Part of a small language model's weights: width 192, RMSNorm before each block.
MLP neurons of a small language model. Each row is named by its layer, matrix (down: output weights) and neuron, and shows model dimensions 16-111. Each number is 128 + 24 x the weight over its row's rms, rounded and kept within 0 to 255.
A block is one neuron, or neurons of one layer that tend to fire together. After each block is what it responds to, as a language model described it from the Wikipedia text at the highest values.

L6.down341 [104  97 133  99 103 153 117 148 138 129 144  65 138 155 119 154 137 115 152 118 140 115 134 158 129 167 132 141 147  91 116  99 153 112 115 112 153 101 133  95 173  81 150 133 140 105  97 110 146 182 129 131 143  94 134  94 143 137 153 151 107 165 111 126  67 144  88 123 133  73 198 185 127  92 130  77 151 181 125 141 131 105 157 128 117  98 134 143 126 149 116 102 128 131 107 134]
Responds to: Defining "is" after subject

L2.down85 [144 144 144  93 156  67 127 128 123 139 141  91 134 150 145 139 104  84 154 167 155 109 130 162 113 105 135 143 117 110 161 142  84 145 134 126  82 131 121 117 123 133 118 112 139 120 152 109 114 149 109 118 157 134 155 104 124 141 111 126 103 118 139 122 152 163 129 110 152 125 113 128 115  95 156 135 151 161 119 125 146 123 194 111 101 142 108 145 151 120 151  90 134 161 120 125]
L2.down590 [177 141 158 153 135  96  75  94 156 106 155 112 145 132 152 167 135  70 103 141 110 145  92 151 121 159 125  71 166 134  78  95 110 122 107 150 121 108  81 106 143 113 163 153 146 150 113 146 104 117 117  83 110 130  83 142 146 170 118 166 128 135 146 140  82 124 123 116 150 137 124 153  91 149 142  90 141 178 153 134 154 101 135 103 111 126 174 133  92 149 100 143 118 140 116 110]
L2.down596 [115 168  89 133 136 112 164 139 131 144 130  88 162  59 168 122 110 115  77  93 166 117 159 161 135 157 110 137 151 117 155 125 139 180 158 130 132 143 109 108  90 143 103 125 151 153 145  94 102  85  97 145 115 149 103 108  78 119 142  95 105 151 113 126 117 162  98  93 143  99 112 164 105 152 159 114 133 121 106 162 129 136 132 120 133 131  75 109 116 119 117  90 142 148 109 153]
L2.down599 [158 125 135 152 119 171 137 110 133 172 119  89 130 103 135 138 115 139 138 126  75 118 111  95 104  96 128 180 137 150  89 106 158 130 120 115 116  95 142 112  87 116 156 129 101 142 139  85 127 127 125 112 136 177 121 162 154 126 119  79 149 132 162 107 113 145 155 135 134 112 120 111  81  99 123 156 196 117 141 156 164 165 117 176 127 143 127 124 137 119 131 144  90 118 177  87]
L2.down640 [121 121 151 124 130  82 140 156 113 101  99 117  97 137  85 135 128  99 171 171 179 116 150 145 145 124 183 113 132 146 105 117 117 114 184 132 146 132 154  95 122 101 109 101  96  87 103 129 127 174 130 105 130 118  88 129 126 130 121 101 142  98 115 171 147 115  98  67 133 146 134 101 120 125 157 122 105 155 116 122 148 155 116  86 206 140 118 110 141 164 127 158 148 138 137 139]
L2.down761 [142 155 112 117 117 149 130  62 108 142 117 111 113 129 158  87 110 103 154 120 144 140 123 107 110 112 180  84 108 159 135  91 163 140  89 151 153 113 111 147 148  81 127 129 121 152  82 103 121 151 102 135 137  76 141 150 124 149 136 121 114 115 126 136 132 134 129  76 128 113 142 106 141 115 126 115  83 152  96 190 136 106 102  92 112 119 133 122 138 140 123  89 143 123 110  83]
L2.down905 [168 152  97 120 140 106 168 114 142  85 132 161 144  98 120 134 110 138 135 145  90 187 145 147  93  61 106 164 169 141 119 119 124 142  81 146  98  95 121 147 139 124 115 125 125 158 151 146 126 147 112 142 145 130 123 121 138 124 135 136  97 104  92 126 135 136  80 124 148 142 137 100 121 133 142 142  92 147 104 154 163 103 138 159 114 141 156 104 189 110 117 120 133  89 118 115]
L2.down937 [160 159 125 128 116 115 144 133 132 143 111  79 109 163 108 138 111 118 140 107 158 131 102 136  82 144  93 156 129 102  65 120 175 143 116 178 134 112 150 108 138 126 131 136 122 156 142 155 130 126 132 103 111 149 148 124  99 152 129 150 144 127 114 129  99 107 133 134 198 106 132 125  99 114 133 147 100 100 149 101 128 108 100 173 122  94 143 114 144 132 140 135 100 151 173 139]
Responds to: Hyphen compound continuations

L6.down409 [164 141 154 121 147 109 117 120  94 115  93 152 146 143 145 126 108 112 155 129 128 143 149 104 142 110 151 158 107 123 159 124 115 152 155 128 107 170 142 105 185 129 121 154 112 117 113 145 116  80 108 137 131 115 108  79 110 101 134 116 177  99 133 135 131 130 131 112 104 134 168  89 131 141  80 141 131 124 130 101 104 142 131 129 129 121 136 131 140 103  98 178 137 115 154  95]
Responds to: Mid-word fragments, field labels

L7.down182 [121 103 129 103 128 173 139 121 119  72 189 106 112 117 117 135  93 125 150 113 137 118  92 155 101 114 121 132  99 178 112 152  99 169 121 135 154 120 124 165 125 147 128 126 117 121 108 128  90 115 105 107 128  61 147 150 125 133 127 130 123 157 138 145 191 138 146 125 155 118 122 135 167 128 141 138 147 117 135  96 130  93 158 119  85 118 116 116 130 131  92 125 151 113  99 152]
L7.down264 [138 123 113 123 138 136 109 111  87 137 115 131 134 146 153 132  90 142 110 120 141 117 140 137 173 116 126 162 131 138 108  93 133 171  94 154 118  82 121  93 138 107 127 104 101 163  97 127 135 155  93 146 165 115  94 127 141 142 128 142 137 168  97 125 140  91 124 165 139 124  92 122 166 151 115 111 131 109 173  85 130 131 160  89 176 115 104 123 110 147 125 122  94 137 159 138]
L7.down281 [137 105  78 158 122 152 136 131 174  94 114 124 152 126 113 137  84  94 111 159 132  85 148 125 154  83 148 114 132 179  75 138 145 148 147 114 135 105 138 103 111 133 111 127 157 155 101 107 189 130 182 109 136 153 111  99 128 136 131 111 161  89 117 172 152 145 162 142 138 131 128 132 126 130 160 112 120 149 135 144 133 145 126 163 116 127 110  96 113  97 111 116 105 128 166  81]
L7.down283 [128 152 122  90  90 104 117 146 112  88  97 153 150 117 117 134 106 137 115  95 115 167  88 147 134 166 138 118 113 106 123 147 156  97 135 144 116 116  94 145  65 126 124 146 119 135 112  91 158 179 176 134 120  82 122 100 129 119 136 173 150  99 131 147 129 117  89 140 124 165 131 156 142 100 136 140 159 122  76 111 136  96 109 141 125 123  97 125 160 125 142 135 143 127 106 135]
L7.down399 [140 114 149  96 104 169 157  77 104 144 120 135 116 139 136 124 109 104 153 129 118  94 164 180 118 149 155 133 131 142 116 111 109 130 164 169 161 130  99 124 111 132 134 127 155 159 122 122 153 136 142 129 144 152 123 141 139 107 124 136  83 131 125 134  83 125 127 112 132  96 107 105  58 124 152 117 123 159 130  94 144 128 143 110 128 101 143 156 156 175 104 100 105 112 109 112]
L7.down489 [127 148 140 146 159 127 162  92 147 141 132 111 148 139 150 124 171 145 131 104 138 117 119 114 183 103 149 126 132 195 145 123 151 141 149 110 132 158  99 139 129 103  95 136 133 131 159 158 153 128 153 119 128  90 145 127 117 126 127 133 102 108 170 144 124 104 120 110 166 102  93 131 136 121 134  93 134 131 138 157 133 123 106  89 124 155 136 145 130  91  97 113 134 145 161 165]
L7.down711 [136 100 135 139 143 177  96 138 135 111  97  97 166 113 115 122 112 178 134 161 103 134 110 121 142 100 176 109  94 147 121 128 139 141 124 111 102 137 118 127 202 162 166 132 153  94 110 119 147  97 123 100 100 108 108 111 139 152 143 162 104 176  91 154 131 167 130 100 106 105 163  97 135 107 145  91 124 116 146  94  93 119 141 142  89 102 179 112  90 163  80 122  96 116 174 158]
L7.down716 [129 106 139 151 123 146 145 144  72 133  88 122 146 100 101 158  91 118 128 140 129  97 115 146 116 101 104 164 112 163 125 172 157  98 108 138 133 120 142  91 131 146 101 138 115 126 112 133 125 127 123  95 103 134 123 104 135  84  92 126 172 114 170 130 144  98 160 156 136 125 122 130 126 102 125 165 135 113  96 107 154 151 117 121 181  76 100 169  99 106 171 131 187 114 129 148]
Responds to: Structured field-name endings

L6.down843 [ 98 128 162 129 110  83 150 109  77 180 139 118 112 119 125 127 162 139 127 122 134  67  98  78 135 149 121 144 118 118 139 163 137 132 128 149 133 138  98 116 181 100 141  73 131 110  82 108  76 166 138 142 111 118 157 115 107 114 131 150 147  68 106 107 132 164 157 123 122 117 140 135 128 160 114 112 113 119 136  84 119 129 103 113 149 117 139 136 161 124 116 134 153 139 121 155]
Responds to: Noun heads before modifiers

L7.down49 [122 123 131 105 117 100 125 131 185 176 140 133 118 115 123 140 124 147 115 128 132 124 135  84 127  99  78 114 142 134 168 137 117  99 145 121  98 130 191  78 135 108 142 172 137 115  99 123 155 155  94 122 136 103 113 152 140 139 120 111 160 123 134 150 133 157 113 152 140 156 141 157 155 155  96 155 161 117 160 118  94 108 132 154  71 174 138 155 123 114 150 125 148 116 145 131]
L7.down186 [141 170 143 137 142  92 139 132 153 121 137  95 143 131 119 110 106 142 109 109 133 121 130 119 120 141 153 113 129 128 150  83 163 112 108 117 106 112  88 149 111 148 125 126 147 106 136 149 117 140 121  93 124 162 135 150 114  97  89  79 163  96 131 130  84 161 151 138  79  99 103  85 126 150 123 120  97 123 110 116 141  88 144 130 138 143 127 100 157 120 144 124 133 142 106 129]
L7.down434 [104 154 107  96 130 169 144  84 158 151  90 126 136 134  94  86 113 106 144 143 124 131 156 106 104 121 121  92 139 112 122  73 168 108 171 109 102 133  81 138 139 203 130 158 127  94 147  77 108 126  93 118 149 130 124 122 157 114 152 120 148 149 105 110 182 129 140 130 135 134 115 145  93 137  91  92 125  97 102  90 136 148 112 123 126 161 126 132 122 164 138 118 108 117 138 105]
L7.down547 [109 117 105 133 145 126 108 127 160 140 164 138 127 145 116 106 131 117 126  84 118 142 147 129 142 127 144 128 119 106 125 126 106  89  98  91 126 130  89 115 124 173 134 110  82 121 164 122 111 120 166 156 124 141 151 141 170 118 169 120 126 132 161 131 121 110 100 191 154 122 153 151 111 165 134 147 171  62 129 103  97 123 161 166 108 163 157 114 133 162  96 147 128 100 130 114]
L7.down637 [ 98 131 142 171  96 117 123 134 143  93 104 112 127 135  99 107 137 154 156 105  97 132 107 177 154 154 121 124 146 133 124 148 145 133  90 134 168 106 135 158 142  97  98 152 134 121 151 149 147 117 150 119 137  81 126 123 152 126 170 126 139 129 153 116 142  77 122 126 131 179 126  73 146 142  93 123 113  93  94  75 125 142 104 152 117 154 140  87 109 150 159 117 143 127  78  92]
L7.down824 [153 146 105 168 139 114  92 169 112 118  91 115 151 156 111  76 154 131 119 145 123 141 158 154 150 120  82  79 150 158 119 149 132 135 144 134 173 151 136 153 134 119 103 165 120 151 117  85 138 133 125 163 116  68 162 171 133 131  80 155 129 110 127 137 126 143 129 102 134 130 145  91 133 144 148 143 127 141 117 169 130 120 136 134 112 163 153 121  95 117 161 136 131 147 115 143]
L7.down913 [112 117 109 202 145 114 148 109 129 119 127 116 152 127 101 123 132 102 119 141 154 130 141 118 101 151 116 171 124 125  92 125 119  88 148 141 114 168  96 127 136 157  97 135 137 116 160 142 146 142 148 110 136 143  88 149 140  97 148 136 147 124 105 100 176 172  72 119 104 136 115 153 156 122 126 136 148 131  93 125 147  95 106  84 134 159 109 120 144  98 105 169 117 117 105 122]
L7.down927 [132 120 109 139 137 123 157 144 174 116 156  71 117 127 170 122 103 146 121 121 135 175 110 134 101 157  85 167 126 151 115 143 123  77 108 134  91 137 110 168 104 142 152 142 129 133 137 132 162 123 154 187 126 154 103 121 166 141  87 119 150 108 109 107  82 175 114 154 138 135 131 142 127 128  93 143 104 115 111 134 149 139 108 146 136 112 138 161 111 133 143 153 100 135 110 149]
Responds to: Mid-word fragments in names

L2.down10 [125 113 114 159 105  97 127 107 152 173 116  94 100 124 145 105 107 114 120 132 144 127 128 124  99 175 152 137 148 137 113 124 125 146 175 169 119 130 116 130 149 129 166 140  81 151 145 111 116 108 135 139 158 134 150 146 142 151 154 110  99 130 125 155 113 109 133 149 169  81 141 101 164 122 170 155 121 134 139 106 136 132 136 109 145 144 134 102 138 126 135 121 123 111 146 117]
L2.down40 [131 102 165 154 123 139  95 168 145 155 146 137 158 131 116  89 146 110 166 123 137 132 173 143 166  85 164 150 140 156  81 136 116 138 114  90 137 158  96 141 139 147 107 134 119 152 136 119 151 111 134 145 150 114 141 146 147 165 134 142 171 139 124 146  58 157 115 127 120  92 116 147  77 122 142  99  96 159 127 108 126 195 115 140 153 165 132 134 142 101 119 163 114 129 128 140]
L2.down352 [148 132 140 148 174 134 115 118 104 169 117  91 159 101 148 130 144 137 125 142 129 134 103 153 126 100 163 176 128 102 101 144 107 154 138 156 134 105  90 141 106  97 148 123 140 130 135 123 118 104 108 151 127 124  97 135 120 135 118 135 148 143 131 181 139 149 128 128 144  95  92  61 129 158 110 137 106 149 197 104 106 122 112 141 165  90 157 138 155 122 138 131 143 120 140 116]
L2.down478 [115  80 144 155 112 169 180 117 160 148 150 109 134 162 164 119 147 129 104 129 102 153 129 113 136 132 118  88 109 159 125 120 101 163 146 119 132 123 121 180 123 159 106 100 131 160 132 108 131 108 130 125 155 124 159 119 145 166 124  87 133  82 116  99 129 120 138 138  79 139 119 149 119 139 122 121 122 116 134 119 146 147 124 127 144 114  77 209 116 103 118 143 152 115 157 123]
L2.down670 [112  98 148 152 122 115 125 145 140 143 123  85 130 108 155 120 112 115 159 132 158 148 145 171 132 135 147 127 154 133  90 125 110 143 130  99  94 153 150 163 128 145 165 104 136 127 171 151 133 107 176 134 116 130 144 117 126 151 158 112 108 106 139 141  84  97 133 114 170 158 125 114  99 110 156 145 151 145 102 136 113 127  80 143 112 115 119  75 123 163 170 121 150 119 159 123]
L2.down814 [121 103 109  88 112 133 146 110 101 118  96  98 154 158  90 129 117 129 132 105 155 118 156 149 105 157 121 150 144 113 102 105 128 125 127 152  81 136 133 178 145 102 136 139 113 163 153 183  83 157 144 120 147 119 148 146 132 120 133 105 181  96 114 162  99 150 105 142 130 138 132 152  78 131  85 131 158 166 150 149 110 156 181 100 130 150 151 143  87  95 145 121 103 152 112 146]
L2.down911 [131 122 140 120 101 157 127 120 134 172 143 128 136 111 142 140 138  96 128 122  84 131 130 164 119 151  80 106 106 137 135 161 102 136  84 119  85 123  49 137 132 119 139 201 137 164 106 156 170 115 138 150 158 143 139  81 154 158 171 103 132 114 113 109 133 134 122 102 183 127 126  95 137 117 138 172 120 120 134 105 123 151  88 123 133 142 104 116 146 142 155 203 136 111 107 153]
L2.down1110 [119  85 109 112 122  87 119 128 137 126  99 105 149 108 143  97  92 110 161 128 128 121 115 110  92 136  98 131 147 129  99 159 152 132 110 151 161 128 141 106 132 163 155 119 150 156 121 160 126 134 155  88 143 127 104 146 116 104 105 131 105 136 157 154 171 137 149  92 141 129 115 102  98  96 123 182 152 145 137 137 154 167 133 134 149 108 117 140 140 114 165 111 144 175 126 155]
Responds to: Mid-word subword fragments

L2.down60 [155 109 148 146 133 139 107 127  76 189 119 104 134 122 148 150 117 115  93 140 115 117  93 111 172 124 129 104 131 107 119  79 122 168 130 129 164 127 124 152 115  96 146 121 102 179 136 131 101 116  70  92 125 130 121 149 146 130 147 120 128 151 144 148 124  95 131 103 136 167 120 107 142 143 124 120 113 121 142 154 142 139 100 144 139 169 129 128 112  84 161 119 101 123 139 121]
L2.down234 [123 129 155  98  96 158 105 107 130 128 143 137 150 122 128 154 103 134 114 145 138 141  98 125 146 119 147 159 126 130 168 116 139 137 175 162 111 134 142 174 144 148 164  79 106 131 111 164  89  95 146 144 131  80  71  88 138 131 131  99  92 131 122 136  83 159 110 116 155 152 128 126 127  93 130 154  67 112 211 114 115 163 143 169 100 119 128 155 131 139 176  50 146 115 124 142]
L2.down328 [189 124 125 149 128 153  89  96 117 134 125 103 139 165 142 121  95 126 136 118  90 131 146 122 145 156 161 107 154 169 126 158 129 148 128 133 121 130 153 121  99 119 149 184 111 137 111 106 139 145  98 132 136  99 149 101 162 132 144 122 128 123 184 128 161 126 182 156 128 110 184 149 182  99 174 131 112 161 140 116 154 168 140 154 132 139 128 175 127 139 131 159 146 131 124 112]
L2.down465 [118 142 122 100 133 121 166 124 141 134 117 153 169 137 145 126 139 136 139 121 147 110 158 142 145 118 138 108 150 144 143 116 160 152  99  96 105 144 130 121 164 157 124 189 142 112 126 129 116  70 121 135 161  75 172 135 148 132 139 109  83  92 159 177 134 152  83 131  67 121 151 149 118 115 110 136 175 133 154 119 147 129 128 119 150 133 140 113 129 119 109 124  71 134 147 113]
L2.down634 [132 128 114 146 135 137 144 133 110 136 138 146 117  93 101 116 103 137  91 148 119 113 119 127 136 156 147 160 106 154 129 134 134 128 152 205 142  78 140 148 173 160 152 144 128 143  88 119 127 153 130 136 153 132 113 136 134 140 126 124 120 136  80 148 130 164  70 103 123 101 143 141 142 112 101  83  85 133 131 130  99 147 134 100 111  99 131 160 118 131 122  74 164 124 101 116]
L2.down732 [134 122 139 142 102 112 178 149 108  84 126 132 170 150 119 123 138 125 120 167 141 149  76 172 116 105 109 186 103 153  99 147 123  99 158  82  93 125 140 114 127  69 121  51 136 170 108 114 106 124 143 129 123 134 165 149 147 130 133 133 106  97 127 144 126 135 103 103 110 126 173 129 131 141 126 160 107 142 130 130 145 111 142 147 109  64 163 125 157 139  96 138 150 139 103 128]
L2.down838 [143 124  87 117 148 161 177 135 109 116 116 147 144 153 110 150 123 116 108 159 106 116 131  97 108 131 115  51 135 144 115 112 109 115 123  99 120 141 124  96 115 137 135  74 135 136 147 103 117 102 125 131 148 125 114 118 138 118 135 113 130 153 132 138 117 136  90 163 138 170 109 141 157 149 125 174 136 119 110 113 108 150 122 134 137 136 127  86 162 150  80  98 107 125 191 110]
L2.down966 [103 115 118 112 131 107 121  68 169 122 158 143 150 151 112 102  98 122 140 156 139 103 138 144 106 130 147 125 104 133 146 117 147 123 113 119 127 156 114  98  89 103 116 152  78 186  83 119 128 143 138 128 113 132 154 160 118  74 127 155 146  92  84 130 132 143 189 106 118 136 133 107 125 125 149 104 140 139 110 129 111 140 131 158 153 132 107 125 135 134 112 140  90  93 133 114]
Responds to: Segment-initial word starts

L6.down34 [115 175 153 144 125 151 133 134 135 143 139 116 120 149 129  85  94 127 123  98 163 151 160 154 117 161 127 142 158  78 148 106 142 183 140 158 142 108 149 163 159 152  91 100 115 130 116 141  89 123 119 119 149  92 151 117 162 123 106 123 139  93 124 108 126 121  93  95 125 125 158 134 125 164 132 153  92 131 128 116 144 122 175 160  98 153 156 151  96  97 135 147 131 111 149  95]
Responds to: Preposition before a named place

L2.down30 [117 176 137 165 137 102 148 174 145 123 104 110  93 146  97 138 134 184 124 141 136 167 130 168 136 167  72 132 156 108 140 134 112 147 133 173 150 161 129 108  64  90 135 152 136 114 157 141 115 145  94 126 155 118 176  96 138 131 135 102 137 146 108  93 117 113 108 186 136 144 135 121  91 154  99 125 180 130 130 121 130 127 149 103 120 153 111 130 136 184 103 136 148 116 141 133]
L2.down223 [116 163 124 165  97 115 158 133 110 138 123 124 119 122 128  54 110 137 166 104  96 160 115 125 139  94 148 136 138  97 143 109 130 138 169  88 139 134 100 134 123 113 123 104 131 131 144 160 144 142 122 125 134 131 119 111  80  95 111 119 122 144 133 120 156 122  85 102 116  85 171 153 123 120 170 148 104 164 164 136 153 105 154 151  91 137 169 131 134 147 146 117 132 133 110 133]
L2.down364 [110 138  98 119  79 144  95 155  89 136 133 112  82 146 159 127  76 123 119  74 138 112  99  80 144 141 192 153 146  66 147 167 145 126 113 145  82 117 136 136 157 170 131 123  81 125 126 138 117 145 131 113 173  98 136 102 157 147 121 146 179 133 134 103 131 139 140 140 110 146 129 144 118 163 154 149 125 133 149 154 113 129 158 118 166 108 112 117 131 108 122 129 112 119 138 105]
L2.down365 [ 77 120 123 107 134 100 150 172 143 132 118 132 152 152 119  82 130 194 132  88 151 106  97 124 141 148 207 178  88 116 123  89 109 144  96 114 139  99 104 117 160 132 121 144 132 119 137 161 148 156 113 117 124 115 113 129 181  90  98 117 148 119 163 144 112 134 159 147 114 117 127 146  83  95  82 123 110 133 134 109 108 127 134 165 133 109 151 115 161 117 117 147 143 118 132  75]
L2.down650 [181 138 100 119  67 163 143 183 125 132 123 148 133 124 130 156 138 141 122 127 149 159 118 126 148 126 164 141 131 158 148 122 138 154 167 119 123 136 132 127 104 142 103 146  69 103 137 151 124 139 158 116 158 139 133 127 108  84 108  94 132 156 139 137 122 133 135 135 125 113 169 165 116 113 148 148 160 144 178 126  59 131 125  86 133 158 176 140 124  94 124 138 129 111 151 113]
L2.down707 [130 165 137 150 128 126 126 154 123 161 121  78 122 115 152 109  85 115 147 133 153 121 145 140 144 169 166 156 130  92 155 126 127 152 141 123 128 131 114 151 128 130 124 143 145 148 119 151 120 119 122 119 107 144 110 111 159 187 100 145 115 122 128 142 185 133 128 125 156 132 134 111 119 144 120 132 128 141 117 104 160 130 131 101 133 130 122 163  91 119 125 129 135 136 113 165]
L2.down827 [114 145  98  99 138  95 130 136  93 149 155 116 105 156 166 146 168 140 116 127 115 151 138 114 127 126 108 147 140 111 140 118 119 144  96  86 131 124 145 138 137 126  67 128 104 174 119  81 114  85  76 161 104 115 133 162 111 132 121  99 158 123 170 106 103 137 143 139  97 157 156 145 131 117 143 120 104 125 141 125 157 136 120 110 103  99 143 133 156  91 171 148 130 159 102 140]
L2.down1034 [124 155 129 107 114  98 160 151 111 100 146 114 157 156 127  76 118 124 101 113 100 152 146 158 118 132 141 165 113  99 109 128 117 159 120 108  61 112 112 125 143 138 128 120 114 148 121 171 142 106 155 115 126 103 116 117 131 157 120 107 104 142 146 117 174 157 114 120 134 132 156 147  93  82 109 105  88 121 126 131 197 101 169 131  90 131 135  95 102 106 136 128 145 145 153 127]
Responds to: Location preposition "at"

L7.down154 [ 74  99 116  92 114 140 107 132 128 132 120 103 166 136 114 146 105 116 144 121 170 112 117 102 134 117 169 131 135 162 113 135 119 117 160 157 127 111  94 127 150 139 143 124 101 124  98  83 135 166 134  95 164  94  95 118 148  93 102 105 115 154  64  96 136 166 127 110 119 182 133 107 121 141 120 156 112 143 144 136 129 132 128 116 107  97  93 120 127 177 103 135 122 135 152 157]
L7.down173 [147 161 110 145  94 146 160 124 141 102 120 112 107 119  95 112 161  75 108 112 155 157 146 155 122 144 119 116 146 138 136 142 131 153 130 128 153 138 131 139 132 116 117  99 121 110 127 135  78 131 155 136 126 112 104 161  85 119 123 146 110  41 167 155 110 142 123 159 162 123 122 145 100 178 165 117 154 128 160 122 151 170 121 121 133 101 163 126 138 194 164 104 184 101 140 113]
L7.down435 [118 114  95  99 138 105 100 136 109 150 119 120 159 136 100 140  94 103 189  91 110 132  83 117 112  97 117 135 141 126  86 125 105 112 174 131 138 156  91 134 146  79  97 118 151 101  93 117 100 128 141  95 155  95 123 102 106 127  98 121 113 147 114 111  90 104 129 130 123 158 131 176  90  87 149 119 130 132 191 148  91 119 110 100 112 128 107 162  92 149 129 125 107 138 141 139]
L7.down701 [130 162 150  89 131 129 148  95 117 121 110  98 138 114 112 104 126 100 137 142 100 104 163 147 145 156 113 121 113  98 155 135 117 166 131 139 143 108 120 108 163 137 137 122 114  98 131 161 101  93  91  95  95 117 157 111 115 198 132 122 159 139 120 163 105 113 119 132 128 127 127 130 132 110 154  64 120 162 157 122 149 107  93 148 109 117 146 126 144 144 127  98 137 112 159 149]
L7.down875 [127 164 169 137 164 110 163 130 139 167  89  99 117 116 129 112 133 142 138 110 154 157 134 148 132 179 133 127 104 152 128 136 125 154 127 184 152 125 151 165 146 153 121 167 139 105  89 132 145 140 107 156 127 172 111 118 170 110  87 101 145  73 148 150 144 102 102 110 138 117 123 117 123 164 110 138 113 116 158 138 163 106 128 139 102 164  99 152 134 135 116  94 180 106  89 164]
L7.down986 [101 131 127  97 171 118 127 141 101  83 136 163 154  97 112 119 113 116 143 174 109 135 145 116 130 109 149 143 170 103 104 114 123 113 131 164 132 115  87 109 143 140 193 113 134  95  97 147 151 143 101 136 109 139 152 106 113 161 117  70 133 128 115  99 105 141 113 144 168 110 159 146 137 181 141  98 168 159 133 129 144 135 114 107 167 167 174 140 123 126 167  98 127 148 109 127]
L7.down1023 [103 133  82 118 151 109 132 137 107 124 145 115 127 143 129 154  93 138 105 144 154 129 103 135  95 121 140 116 107 116 136 157 125 117 101  98 115 114 144  72 119 114 130 106 121 129 126 124 101 161 121 104 125 104 164  92 155 134 114 163 143 108 167  87  87 164 129  98  52 138  94 123 106 109 140 109 130 143 171 149 145  94 108 102 121 158  93 122 139 148 160 107 131 183 119 137]
L7.down1119 [150 156 147 104  99 170 118 136 135 148  96 137 129 120 126 161 139 115 123 143 130 115 156 132 115 133 107 143 108 126 169 132 131  97 101 149 119 134 143 196 117 137 144 142  90 159 118 136 104  77 189 128 160 152 175  91 135 113  87 108 110 164 114 126 134  87 143 121 170 148 131 154 122 140 119 124 125 137 162 148 126 111 132 144 130 164 149 120 139  99 172 146 112 112 107 147]
Responds to: Capitalized sentence-opening words